config.toml
n_head = 10
n_kv_head = 10
head_dim = 64
vocab_size = 32768
tie_embeddings = true
init_std_qkv = 0.0142
init_std_down = 0.00354
beta1 = 0.95
decay_fraction = 0.671
seq_len = 2048
MLP neurons of a small language model. Each row is named by its layer, matrix (up: input weights; down: output weights) and neuron, and shows model dimensions 224-319. Each number is 200 + 40 x the weight over its row's rms, rounded and kept within 0 to 999.
After each neuron's rows, "fires on" lists the tokens most often at its 100 highest values on Wikipedia text that the model never trained on.

L4.up2210,138,258,251,192,145,100,286,219,144,187,191,149,152,237,240,69,173,261,182,206,211,152,199,209,237,244,190,149,187,253,195,272,256,136,198,148,169,144,112,277,181,213,188,206,245,162,154,168,208,205,233,165,211,204,310,174,169,246,193,129,246,141,166,129,194,183,175,183,217,186,250,170,178,180,184,202,251,223,175,235,252,197,221,210,241,165,237,226,168,197,241,198,217,172,186,180
L4.down2210,209,181,202,273,194,170,227,231,187,201,182,128,209,178,169,156,224,186,183,192,222,174,157,155,275,246,231,213,221,288,180,176,197,189,236,200,129,231,200,168,162,194,154,125,265,237,225,174,211,185,213,141,178,208,204,236,198,185,208,192,144,132,136,184,179,131,214,165,211,182,180,239,160,198,132,208,188,179,229,234,277,179,245,265,211,239,217,212,207,185,246,230,144,325,203,206
fires on: " |", "|", ";"

L4.up2332,237,151,206,262,187,162,169,157,268,174,166,302,177,233,218,240,162,131,212,267,197,137,166,226,192,231,230,205,160,231,193,179,234,221,232,144,207,162,248,176,230,140,184,125,255,224,297,144,201,252,206,153,298,214,148,274,247,149,210,122,178,203,191,224,239,189,234,166,86,220,151,199,205,265,257,222,119,162,238,235,166,214,243,146,98,207,224,205,225,239,213,230,211,149,176,233
L4.down2332,249,198,191,205,215,155,192,180,195,219,143,266,188,200,195,206,205,242,206,299,174,236,183,178,206,168,253,274,174,214,230,148,173,207,218,205,198,174,171,162,164,160,227,196,159,191,247,150,249,228,271,201,224,223,239,182,159,126,186,165,173,158,140,208,234,223,245,211,222,262,294,182,232,161,135,173,218,255,238,216,240,265,145,125,166,157,186,227,234,198,291,208,201,229,225,170
fires on: "-", "_{", " in", " In", "\n\n", "."

L4.up1585,224,248,221,214,198,174,193,212,182,147,181,106,202,227,191,164,172,153,265,196,228,270,244,169,240,195,220,194,209,210,148,192,213,188,191,216,96,251,235,242,259,224,243,163,209,184,211,123,223,258,237,182,256,204,250,166,189,221,128,187,105,205,221,328,172,188,148,236,202,253,225,237,225,163,221,175,230,218,133,157,145,221,187,244,211,208,171,199,183,210,169,176,209,206,257,169
L4.down1585,179,205,165,206,191,214,201,140,176,156,237,249,227,221,196,190,228,159,162,174,281,212,189,160,221,255,206,134,151,197,219,227,241,206,238,136,165,192,174,227,163,226,215,216,162,306,192,222,192,202,170,239,196,154,210,158,181,245,219,229,169,186,155,188,138,182,159,263,113,167,185,247,230,285,131,173,260,207,208,220,228,223,205,184,133,192,225,205,227,123,166,159,218,220,117,164
fires on: " \"", " —", "—"

L4.up1457,210,186,173,149,248,198,108,196,225,146,185,176,258,219,153,193,172,167,268,168,187,168,239,159,204,191,156,157,221,195,197,150,184,98,181,133,189,131,224,222,139,287,186,224,177,173,160,204,208,197,159,168,179,179,215,233,201,168,188,197,218,242,184,144,158,159,229,173,125,184,266,199,205,194,189,171,275,158,190,219,239,189,198,215,238,238,186,195,202,115,164,191,69,218,166,205
L4.down1457,185,136,181,263,261,256,246,250,207,190,187,131,224,219,193,129,207,247,138,168,208,207,155,188,153,221,188,258,185,188,254,231,155,216,211,197,219,182,234,194,147,141,124,215,156,165,192,239,184,209,136,175,135,216,208,241,231,141,232,201,186,186,192,199,198,164,250,142,198,245,202,189,201,215,187,82,164,220,184,146,212,169,192,155,238,189,153,141,107,244,191,178,212,172,268,197
fires on: ".", "r"

L4.up1151,165,151,222,172,231,193,236,215,210,161,255,150,161,161,208,147,220,244,210,190,233,243,207,122,210,274,242,265,172,184,152,113,203,216,235,160,197,157,218,246,218,241,175,159,187,249,210,198,278,240,316,223,192,229,120,194,216,233,224,233,283,195,126,260,187,178,241,205,210,241,196,219,180,193,137,197,218,207,265,200,181,207,196,214,156,193,188,212,182,197,151,222,146,194,165,197
L4.down1151,232,140,214,214,251,182,154,164,148,174,284,226,190,202,114,257,188,163,168,182,226,207,199,202,213,270,193,221,180,231,189,140,215,232,168,195,224,156,193,165,202,173,224,218,247,262,171,104,210,152,200,242,163,215,175,199,157,231,175,190,202,170,183,190,156,140,177,231,202,277,173,214,181,177,198,193,183,197,170,222,228,181,161,150,214,210,221,106,171,185,228,137,181,142,172,184
fires on: "|", " for", " in", " of", " film", " on"

L4.up2088,190,140,259,213,141,147,203,180,201,185,173,218,157,227,254,175,217,212,191,192,147,192,123,222,188,239,248,190,248,191,257,239,319,194,205,158,239,205,159,205,161,161,162,235,177,240,263,225,209,258,213,197,160,219,198,186,234,200,200,228,281,221,211,158,230,284,182,177,205,238,185,250,145,221,204,271,273,201,232,142,229,137,175,220,208,240,198,146,201,198,198,231,152,219,209,251
L4.down2088,158,201,204,190,161,246,231,264,155,171,118,177,254,197,237,183,274,214,138,312,250,149,212,234,195,106,208,172,228,148,197,160,214,261,183,184,105,152,255,268,198,215,247,222,182,196,238,137,190,244,213,258,151,203,202,159,190,195,179,242,267,233,211,215,209,177,165,172,205,122,193,233,232,223,141,152,137,162,154,177,173,168,194,214,130,180,210,155,222,219,164,163,222,197,160,305
fires on: " ", "200", " are", " is", " were", "201"

L4.up1326,152,188,167,184,231,237,166,171,205,182,203,248,208,202,198,189,228,102,229,248,191,189,160,180,156,228,205,159,106,213,202,166,296,210,189,178,219,271,201,132,214,116,259,194,227,207,211,230,149,163,241,176,154,248,183,164,175,182,245,239,252,144,276,163,224,179,276,222,217,191,275,164,220,192,224,180,143,154,203,255,213,214,200,201,207,84,220,156,160,180,217,182,196,180,219,234
L4.down1326,175,258,179,202,259,154,116,179,190,213,204,206,220,169,230,115,172,230,167,228,249,227,156,162,227,215,193,176,154,192,175,217,251,206,196,229,197,234,253,242,134,237,178,181,158,201,200,173,162,163,193,172,148,232,210,181,234,125,149,223,218,188,91,200,222,187,213,168,179,217,201,259,210,209,165,243,178,142,157,164,208,257,137,215,203,226,209,193,215,242,295,158,221,191,211,205
fires on: " the", " |", " League", " a", " I"

L4.up2373,162,203,249,240,246,150,161,189,213,134,157,178,207,249,178,189,186,212,238,169,165,152,188,229,151,175,202,137,180,157,118,207,206,196,103,212,220,216,206,206,227,206,206,258,178,196,185,155,202,186,168,193,182,161,282,140,177,217,137,236,155,133,192,209,154,252,172,174,183,225,242,134,159,185,265,216,232,202,233,217,177,183,188,217,218,188,270,163,192,157,285,238,186,176,244,157
L4.down2373,198,249,158,209,227,176,146,162,181,99,287,202,196,305,183,175,226,221,179,117,261,185,148,232,240,234,180,298,187,191,227,200,129,245,178,147,173,150,157,224,160,111,121,209,107,167,144,216,256,221,179,116,173,259,151,227,214,226,224,238,241,220,254,177,185,163,170,236,197,240,265,180,198,179,138,232,268,177,166,193,185,197,234,219,198,264,163,257,192,219,214,208,214,200,196,260
fires on: ".", " |", "p", " in", "'"

L4.up1141,219,156,237,205,182,223,173,211,164,208,137,227,180,118,217,220,169,227,290,160,220,171,217,171,260,161,159,235,146,258,292,169,262,130,208,234,177,129,173,145,167,191,208,231,203,190,193,197,170,153,126,184,235,210,193,157,89,196,172,265,214,224,217,197,195,182,203,126,233,302,300,213,218,252,246,193,163,206,247,200,209,218,154,220,177,208,175,168,151,196,176,148,183,263,276,194
L4.down1141,223,261,171,127,205,134,194,261,172,178,213,191,188,186,238,173,175,164,188,214,262,214,181,211,187,194,197,224,207,166,270,108,154,165,172,190,233,149,259,194,211,236,211,229,263,223,156,205,233,226,235,156,198,177,178,277,222,254,193,220,243,158,146,129,206,236,161,173,158,192,213,208,182,183,191,314,225,203,162,174,231,172,213,173,201,228,198,179,226,232,203,218,240,141,221,164
fires on: " and", ",", " then"

L4.up713,189,249,183,229,189,148,209,241,197,194,182,209,218,211,178,148,179,243,168,207,158,183,260,193,180,235,238,243,175,126,165,190,260,202,211,234,202,193,157,203,147,265,20,224,203,248,129,214,218,206,102,157,241,214,186,157,177,148,228,194,232,210,133,176,196,276,180,205,243,222,143,270,181,184,213,214,204,249,120,238,219,170,250,192,264,155,133,216,165,244,236,235,172,159,215,286
L4.down713,208,194,210,246,164,197,196,187,251,163,275,263,233,185,162,175,270,185,180,181,217,258,161,161,144,204,191,206,205,136,225,228,191,227,198,259,188,152,200,226,207,183,120,132,190,127,187,185,238,223,159,190,224,220,133,182,174,235,215,236,254,230,221,269,222,216,286,161,243,256,203,221,167,237,188,249,264,189,202,178,189,183,170,211,157,181,117,170,171,217,135,153,243,138,153,198
fires on: ",", " |", ";", " (", "\n"

L4.up2354,176,117,226,201,231,227,223,192,169,204,295,205,221,258,140,225,233,194,241,143,180,242,193,195,243,212,214,204,200,211,177,185,207,223,188,158,227,234,245,225,248,173,123,192,152,209,233,191,163,214,209,172,207,170,132,265,180,218,112,199,250,269,209,226,203,117,170,230,206,160,195,178,124,259,174,194,179,202,212,169,207,213,200,261,207,241,234,184,168,190,199,130,189,188,231,137
L4.down2354,185,244,259,235,151,123,164,255,229,164,151,173,255,297,207,194,162,238,161,235,194,141,141,193,254,243,232,257,248,140,225,128,296,261,230,198,212,217,244,249,208,210,221,143,172,180,189,174,158,210,185,234,221,253,223,189,222,208,226,224,203,130,219,179,238,146,216,209,196,142,195,213,178,211,193,197,235,286,273,188,179,205,225,248,155,183,115,229,206,195,116,242,170,212,201,204
fires on: " and", " place", "|", " on", " as"

L4.up2271,156,177,268,177,187,191,216,221,210,193,210,152,177,122,226,183,200,224,192,207,310,218,186,227,258,227,189,178,198,219,179,178,162,170,190,181,191,305,215,217,272,178,238,185,204,160,158,202,254,233,155,200,271,196,166,137,215,210,209,278,262,167,116,172,223,233,269,234,182,185,187,218,241,178,247,201,236,176,172,187,146,166,165,206,251,240,230,198,182,237,207,205,216,199,163,202
L4.down2271,162,174,208,178,173,159,250,196,236,230,223,133,201,181,222,164,214,183,229,205,240,239,198,248,232,165,201,177,197,237,234,276,169,198,158,168,282,236,238,172,285,245,232,275,177,149,186,211,244,129,187,231,225,165,163,214,221,191,260,195,216,243,184,180,180,220,150,238,226,194,175,164,207,232,117,164,223,197,169,250,204,271,203,215,160,187,210,207,231,274,139,200,190,170,241,185
fires on: " ", "3", "5", "2"

L4.up611,277,233,177,192,158,211,241,135,230,189,194,192,190,184,171,243,223,214,265,222,195,172,203,263,185,196,213,208,135,212,161,135,122,183,241,174,137,257,238,223,202,182,163,202,223,236,151,352,230,169,222,219,156,212,185,233,264,278,214,146,156,181,171,243,225,163,275,218,177,226,204,230,246,221,257,135,237,192,185,248,109,177,187,206,199,183,234,262,154,275,220,234,163,242,240,237
L4.down611,153,232,220,288,179,177,219,178,130,260,167,180,212,245,156,244,135,232,180,168,233,150,202,149,270,234,250,217,145,162,145,191,190,185,182,196,236,215,254,146,183,226,191,229,106,153,213,156,156,145,165,164,149,189,215,228,275,221,171,213,178,144,259,190,232,188,177,225,196,228,181,200,205,151,145,211,210,128,215,161,186,282,225,196,156,203,215,223,207,188,200,196,200,162,235,213
fires on: " (", "\n\n", "th"

L4.up926,201,158,239,172,182,200,155,151,101,295,247,190,187,242,262,240,246,224,234,233,183,229,191,231,192,216,173,208,140,183,196,141,196,145,227,261,210,178,250,167,232,228,149,111,109,205,144,219,178,221,224,163,284,145,182,178,190,177,134,217,238,131,231,220,144,173,190,167,240,211,189,242,238,132,168,139,150,167,296,164,171,221,240,234,165,215,194,170,170,225,192,180,165,209,169,156
L4.down926,205,184,186,141,179,72,153,192,95,217,233,151,201,239,205,191,212,187,226,201,175,119,137,191,230,220,250,171,199,250,265,217,245,223,271,206,141,135,275,262,202,256,127,193,231,142,202,212,251,201,202,135,252,221,195,250,236,260,194,228,174,180,257,75,227,161,169,225,164,188,180,166,187,184,241,181,230,228,231,240,245,224,224,180,156,192,131,236,180,152,269,197,173,226,202,163
fires on: "-", ")\n\n", "\n\n", " were"

L4.up95,180,243,199,245,149,194,179,159,188,190,177,263,182,59,157,231,204,201,254,167,256,181,195,228,217,169,218,151,208,238,208,170,198,193,174,215,208,229,189,179,183,247,187,151,165,274,108,199,198,156,168,234,222,153,263,221,190,178,213,241,138,257,200,231,212,185,244,186,203,185,185,198,228,198,162,154,215,227,220,181,156,213,204,229,186,227,226,181,278,221,220,156,208,158,191,180
L4.down95,183,177,237,271,224,247,206,176,181,146,161,246,240,262,185,158,162,220,130,305,168,175,276,227,240,255,174,201,231,162,224,281,240,213,168,220,229,246,176,195,233,245,214,203,187,172,194,201,241,145,205,156,154,200,217,232,231,176,208,233,173,222,165,274,245,199,151,203,248,248,245,177,189,228,205,150,180,228,170,176,240,222,282,272,222,149,156,222,182,186,129,231,231,199,192,208
fires on: " ", " |", "2", "1"

L4.up307,259,176,163,236,222,170,181,96,189,196,207,206,177,254,168,90,183,156,265,180,163,195,179,161,145,230,165,209,188,149,177,208,217,203,219,246,211,169,112,191,234,215,208,252,131,260,151,244,216,133,195,208,227,254,302,208,176,205,121,217,137,208,141,177,149,175,212,233,124,247,168,153,232,219,208,200,243,178,237,207,177,251,186,180,232,198,210,235,252,179,185,173,196,212,163,221
L4.down307,210,183,192,286,170,267,236,164,215,232,234,189,253,110,173,218,195,158,170,161,124,141,133,234,98,246,200,206,117,232,193,232,240,195,191,273,174,129,184,128,221,224,181,203,153,184,185,171,229,164,254,125,228,262,221,161,150,223,224,184,200,202,195,249,196,229,207,160,142,213,167,200,236,193,206,189,114,174,229,232,99,153,108,169,136,201,267,134,225,157,245,169,170,216,197,222
fires on: " of", " the", "erb", "br"

L4.up488,199,237,155,188,203,208,148,168,270,84,224,147,225,217,173,173,195,185,200,148,181,240,162,161,151,230,237,217,173,257,183,177,306,236,201,198,244,164,180,206,110,207,203,182,166,225,189,257,142,214,122,150,156,115,202,179,220,243,206,169,187,135,209,272,299,192,157,283,163,269,148,192,237,201,216,195,177,258,217,193,175,166,240,311,285,157,209,210,157,153,220,220,195,75,230,214
L4.down488,235,170,215,151,231,198,214,203,242,210,257,136,194,206,139,253,192,265,123,147,174,143,229,188,191,249,163,223,176,141,168,161,224,210,216,279,246,170,185,98,144,244,191,158,165,289,193,227,238,193,217,117,177,158,245,207,197,210,163,210,197,197,183,146,144,206,208,225,212,240,138,240,237,294,183,219,139,147,223,200,167,260,173,215,171,210,258,194,189,275,193,173,242,220,222,153
fires on: " the", " and", " second", "2", " |", "100"

L4.up89,195,198,201,105,237,283,164,177,215,214,160,116,200,142,186,180,278,246,182,184,169,145,183,178,241,152,202,156,142,121,263,292,205,192,230,199,142,211,286,366,214,239,188,204,231,230,225,267,156,283,195,194,228,244,210,220,173,214,193,261,222,179,183,196,155,258,158,261,189,214,237,225,223,174,191,224,215,234,247,201,176,202,186,179,195,134,167,259,180,165,128,136,204,293,149,249
L4.down89,220,199,216,179,249,185,213,187,169,208,238,210,212,199,221,215,184,267,280,172,193,192,186,171,158,221,169,228,185,203,153,214,171,150,262,251,180,186,183,223,227,169,257,190,155,261,201,203,141,213,334,164,175,288,203,225,171,165,232,153,162,229,229,243,145,154,126,180,173,210,173,177,220,238,222,147,258,231,187,122,158,248,209,221,247,239,193,174,208,191,189,195,251,143,233,207
fires on: ".", " state", ".S", " U", " MS"

L4.up2394,173,153,230,175,192,260,194,145,195,229,194,204,174,160,187,152,191,206,250,125,187,170,213,260,220,255,155,155,233,216,121,172,164,187,179,197,152,218,218,258,201,208,181,213,257,241,165,264,203,239,167,211,161,184,176,198,229,162,201,284,290,214,217,214,201,210,197,140,233,271,204,291,183,182,334,197,241,208,213,168,192,192,128,128,264,200,238,130,237,179,159,192,230,178,218,178
L4.down2394,174,202,214,235,254,115,116,153,209,254,158,241,188,167,228,210,192,213,223,228,224,244,111,127,220,169,181,193,224,224,171,211,218,274,222,168,204,245,227,173,264,223,191,195,197,193,263,188,203,198,261,200,202,124,179,196,217,134,147,224,117,150,238,226,158,196,216,247,195,231,216,209,237,133,172,184,208,138,199,212,195,147,250,186,186,210,223,248,181,173,181,207,165,206,170,256
fires on: " ", " |"

L4.up1428,100,137,233,212,94,198,213,158,154,229,213,205,170,211,113,272,244,168,198,143,169,232,179,160,216,214,209,226,222,237,190,194,230,203,183,207,179,151,178,89,221,163,99,165,182,239,147,128,158,177,211,161,119,237,172,185,179,237,271,225,155,262,207,242,162,185,205,246,203,277,180,220,207,226,282,235,185,162,243,176,178,152,226,135,164,148,180,171,196,181,128,184,186,171,216,194
L4.down1428,203,215,245,176,173,173,226,177,202,258,240,197,196,201,152,265,197,173,164,172,152,148,169,173,223,240,238,179,157,137,208,199,224,244,193,217,167,252,150,173,208,185,266,223,215,226,201,236,189,208,183,149,183,196,172,179,159,227,198,123,226,150,171,237,128,134,201,78,182,290,130,202,230,230,194,179,215,222,240,132,165,228,213,197,213,173,277,239,158,200,183,174,243,198,186,172
fires on: " of", " (", " for", " de", " in"

L4.up429,218,128,278,213,192,178,172,191,239,130,191,189,199,234,242,190,223,136,212,258,196,115,165,190,213,195,178,217,187,229,182,135,197,263,235,192,183,198,195,171,215,180,185,210,200,205,232,153,133,171,236,179,281,204,218,184,209,288,187,211,174,206,243,222,112,193,224,220,109,220,304,230,195,205,250,252,207,227,249,172,235,234,169,200,152,236,161,186,140,175,174,273,158,207,202,186
L4.down429,225,180,197,170,198,221,276,239,170,185,239,142,183,138,181,218,267,218,229,196,190,185,226,269,208,195,194,189,239,145,130,280,224,169,229,213,205,248,158,159,220,258,204,147,233,185,223,186,209,221,145,200,197,217,248,184,142,248,197,271,190,155,165,223,174,229,224,332,110,207,186,207,211,199,212,166,285,216,167,193,185,173,176,170,123,138,155,167,217,181,199,149,236,188,225,218
fires on: ",", "=", "|"

L4.up1885,154,198,149,205,171,255,162,134,230,178,244,145,194,147,243,206,221,219,247,172,225,213,160,175,100,252,199,156,224,150,177,204,165,211,173,168,202,209,141,241,199,253,208,217,225,167,173,264,219,210,163,290,227,207,158,224,240,213,259,259,271,213,168,216,249,269,210,339,213,175,138,119,213,156,248,233,218,197,229,215,209,181,267,178,250,206,199,257,346,206,196,206,196,213,182,155
L4.down1885,137,275,203,212,195,141,171,182,180,169,231,179,184,214,210,127,203,199,193,163,311,197,201,212,259,102,207,208,172,185,184,186,276,142,254,216,141,196,223,207,141,228,225,187,231,226,146,148,247,221,201,222,230,220,182,142,180,190,166,171,185,234,241,227,198,248,231,230,180,204,180,219,178,238,290,183,158,154,117,257,175,202,206,283,179,188,217,213,232,235,231,175,245,197,229,180
fires on: " (", " \"", " –"

L4.up1110,80,249,211,244,156,226,255,221,223,221,206,239,240,187,211,216,182,174,225,244,205,247,173,225,174,223,251,214,201,238,155,189,168,201,176,265,199,271,194,200,158,228,235,205,238,173,291,235,257,167,181,231,168,191,238,195,217,279,209,183,290,244,206,155,201,213,249,205,182,124,137,192,258,205,227,182,158,165,161,199,219,156,211,151,222,261,176,221,136,139,208,135,193,173,220,236
L4.down1110,164,162,183,214,179,281,191,186,173,160,159,184,158,123,217,232,215,169,213,228,211,197,231,230,185,207,297,161,199,187,213,194,213,214,141,275,216,250,199,125,140,146,182,239,193,217,204,190,167,183,215,199,178,180,243,177,101,124,194,96,260,129,203,184,145,163,148,228,169,268,248,149,129,178,277,138,207,197,238,219,239,221,204,181,196,193,168,308,214,177,180,194,212,180,91,164
fires on: ",", " (", ")", "),"

L4.up2440,225,122,168,196,194,156,112,176,137,215,153,226,238,96,99,152,118,243,200,158,145,212,153,249,144,223,144,118,250,185,230,144,248,223,188,248,171,171,166,289,220,148,149,193,213,156,163,235,205,177,243,230,186,109,157,148,242,195,195,145,222,230,251,111,195,231,225,155,180,188,177,168,238,223,194,302,121,227,226,152,202,239,190,212,182,177,177,187,174,160,139,234,67,210,175,163
L4.down2440,177,261,203,214,184,277,153,190,224,209,287,150,202,198,184,207,180,219,205,166,212,237,253,159,191,168,191,239,253,230,138,165,172,185,203,287,207,234,200,182,232,205,142,232,174,225,178,160,193,154,202,228,179,230,167,206,123,133,153,244,172,242,225,266,151,118,216,192,169,183,146,211,119,239,138,172,176,261,224,173,234,190,182,234,198,234,232,163,195,217,154,294,185,202,229,227
fires on: ",", ";", " As", " ", " The", " as"

L4.up1270,178,242,198,182,244,138,177,147,141,121,196,149,184,139,216,213,178,183,166,212,188,206,180,138,257,154,140,209,227,225,195,153,203,162,209,200,206,179,234,231,211,217,211,160,162,204,229,156,243,222,174,190,136,208,226,227,200,255,162,215,192,202,228,183,144,181,146,188,194,164,238,177,191,275,198,198,178,192,199,201,150,217,262,189,164,225,250,132,154,203,167,172,159,210,275,219
L4.down1270,176,256,189,189,181,195,169,218,178,220,118,206,207,195,271,221,221,188,167,231,182,173,280,213,186,192,149,172,176,211,256,214,182,179,109,234,169,245,185,175,209,222,196,173,183,205,188,235,173,263,228,175,114,235,138,225,215,125,257,268,216,162,107,193,224,176,219,154,142,188,249,206,185,206,265,145,301,238,193,267,211,199,195,207,142,226,213,166,145,195,173,124,233,92,183,154
fires on: "-", ".", ")", "th", " only", "ar"

L4.up1618,161,279,225,257,199,143,192,254,195,170,185,219,185,154,197,244,180,206,229,273,221,217,162,189,201,269,190,232,172,209,152,209,266,172,252,214,164,240,147,202,175,208,235,206,175,291,216,254,189,220,182,244,179,212,191,189,265,209,181,198,216,217,208,190,178,178,136,230,190,249,253,170,202,191,166,246,184,233,202,218,222,179,234,262,163,150,168,204,175,200,165,209,225,168,215,231
L4.down1618,117,151,138,243,140,244,160,228,290,159,223,177,121,189,199,223,259,208,235,159,207,187,205,195,249,142,189,194,180,68,231,117,113,202,228,205,198,227,267,284,146,190,171,272,172,230,224,190,182,217,174,210,222,219,203,199,166,205,190,180,168,195,219,230,193,203,228,246,154,238,196,190,212,231,196,248,202,198,164,222,216,161,205,248,265,144,190,236,245,195,198,200,292,180,197,167
fires on: ".\n\n", " \""

L4.up442,233,235,195,232,175,234,167,182,233,195,199,174,162,193,83,175,193,176,240,204,171,183,168,239,133,99,234,188,148,244,223,226,193,251,133,205,165,200,220,181,158,259,197,204,299,192,165,181,253,165,204,257,167,169,219,147,227,250,201,187,246,213,184,156,188,279,261,182,167,238,117,137,232,231,218,219,146,148,234,157,174,258,213,271,187,149,172,315,247,177,274,242,211,178,249,235
L4.down442,232,248,173,217,196,260,265,258,171,176,221,245,185,221,189,136,219,172,136,236,210,210,204,189,246,194,257,272,218,194,181,159,160,260,111,186,182,208,217,199,266,315,193,141,167,265,171,224,133,173,306,218,165,182,168,192,234,224,210,141,200,162,155,241,135,174,240,252,165,181,202,253,225,177,241,263,161,270,151,160,215,198,216,196,239,211,211,193,153,213,190,224,201,236,173,184
fires on: " ", " |", "2", "000", "0", "1"

L4.up211,160,219,181,263,193,206,173,192,154,149,201,185,223,237,214,226,185,151,236,85,219,196,241,162,213,186,214,258,191,221,234,179,222,162,192,131,223,212,126,202,232,171,208,144,205,205,149,239,169,196,207,178,231,231,160,198,184,183,167,146,195,209,196,211,169,215,162,169,209,220,190,213,214,215,226,161,199,195,203,221,129,165,276,221,213,163,223,237,181,193,157,183,189,140,131,235
L4.down211,258,165,222,275,238,229,248,174,236,195,223,248,178,279,175,178,220,261,197,171,217,147,276,221,167,203,179,232,243,180,238,216,223,217,145,194,140,212,229,178,221,201,218,235,227,238,193,184,242,99,227,202,186,204,137,192,209,167,221,204,211,202,292,203,204,176,220,131,197,189,148,193,201,128,221,142,173,207,162,250,192,153,258,176,193,213,182,243,167,181,234,202,132,119,149,166
fires on: " ", " of", " the"

L4.up408,202,288,185,238,196,176,205,227,211,194,189,206,206,237,207,207,186,218,145,232,130,196,163,126,186,204,214,197,144,215,199,157,288,270,158,203,248,200,236,232,169,181,169,227,208,206,247,235,261,174,299,175,153,199,273,115,205,243,226,206,207,193,200,222,166,224,153,246,164,204,251,197,199,187,211,183,252,250,220,151,201,209,144,273,187,125,174,179,192,257,226,211,197,285,142,188
L4.down408,181,162,237,172,236,273,199,208,280,283,264,196,155,190,180,172,234,238,210,250,200,272,210,175,155,166,203,162,247,153,222,282,162,201,230,206,243,189,213,198,165,229,155,237,182,207,135,256,262,179,219,174,223,130,271,226,210,170,186,220,174,184,196,172,159,228,139,164,212,164,198,137,108,174,154,274,229,205,269,220,229,254,203,181,210,203,234,156,146,208,285,161,125,286,205,188
fires on: ",", "se", "ad", "st", ";"

L4.up1896,168,192,175,154,180,175,213,191,198,159,231,165,298,210,156,222,270,235,161,218,177,211,118,119,141,202,184,216,188,247,180,159,192,219,166,161,146,247,140,216,188,235,139,284,182,165,192,232,159,172,203,240,148,271,255,283,179,229,226,215,275,189,223,196,133,205,156,214,178,208,242,171,219,175,205,290,210,219,188,270,201,237,134,211,152,179,161,179,201,190,191,228,180,212,194,164
L4.down1896,95,245,271,176,142,203,208,193,133,124,150,224,228,155,181,216,98,153,239,209,174,204,214,235,216,164,195,209,201,223,257,293,213,278,230,253,240,233,195,150,248,206,240,248,258,222,190,131,219,153,240,143,220,223,180,199,188,252,194,237,186,165,217,249,149,211,207,235,211,159,206,142,144,134,229,111,277,207,225,227,207,164,187,218,264,169,205,285,217,212,296,194,224,228,167,217
fires on: " ", ",", "201", "192"

L4.up1217,217,208,201,253,253,177,245,169,191,211,236,202,242,164,190,141,225,256,239,203,245,213,187,205,191,233,149,204,184,201,269,197,159,254,212,253,182,167,208,202,189,187,244,220,262,197,158,244,161,213,289,219,187,184,230,188,185,201,101,169,172,231,222,119,181,217,289,221,154,230,220,181,191,129,140,188,222,183,190,141,200,205,151,260,163,207,103,199,234,246,220,241,185,201,192,292
L4.down1217,194,150,223,219,135,178,173,213,204,207,193,176,258,250,255,153,197,167,270,140,210,171,183,169,251,226,190,230,162,285,56,226,217,215,106,188,253,211,201,208,194,243,220,161,216,171,212,135,178,215,148,185,221,165,216,174,190,227,207,213,168,201,232,228,228,183,177,294,174,181,233,235,182,170,153,179,156,169,186,270,210,226,232,174,231,218,167,203,214,237,197,205,184,198,178,195
fires on: " |\n", " |", " ", "%", ";", "\n"

L4.up2366,242,269,245,153,172,253,161,250,164,203,207,197,171,178,137,201,194,171,260,174,242,223,228,113,245,206,220,204,212,233,183,163,179,184,290,189,233,154,195,241,265,149,147,185,135,262,229,201,180,243,226,234,212,185,199,188,187,199,152,191,175,211,245,164,212,157,191,242,128,232,276,218,222,155,198,258,228,190,202,146,218,166,243,194,258,152,175,204,184,177,179,226,290,277,152,169
L4.down2366,110,209,197,232,195,197,253,197,240,196,189,188,170,87,132,266,201,163,169,164,166,205,205,192,218,156,204,201,201,206,176,171,197,167,152,191,180,117,260,154,159,138,251,135,222,183,149,261,183,187,237,218,300,227,195,178,191,207,184,170,233,155,205,176,139,218,286,229,160,182,170,206,203,214,220,150,181,199,200,207,182,186,222,233,160,222,217,155,151,234,219,212,231,161,191,252
fires on: " of", " and", "-h", "',", " Se"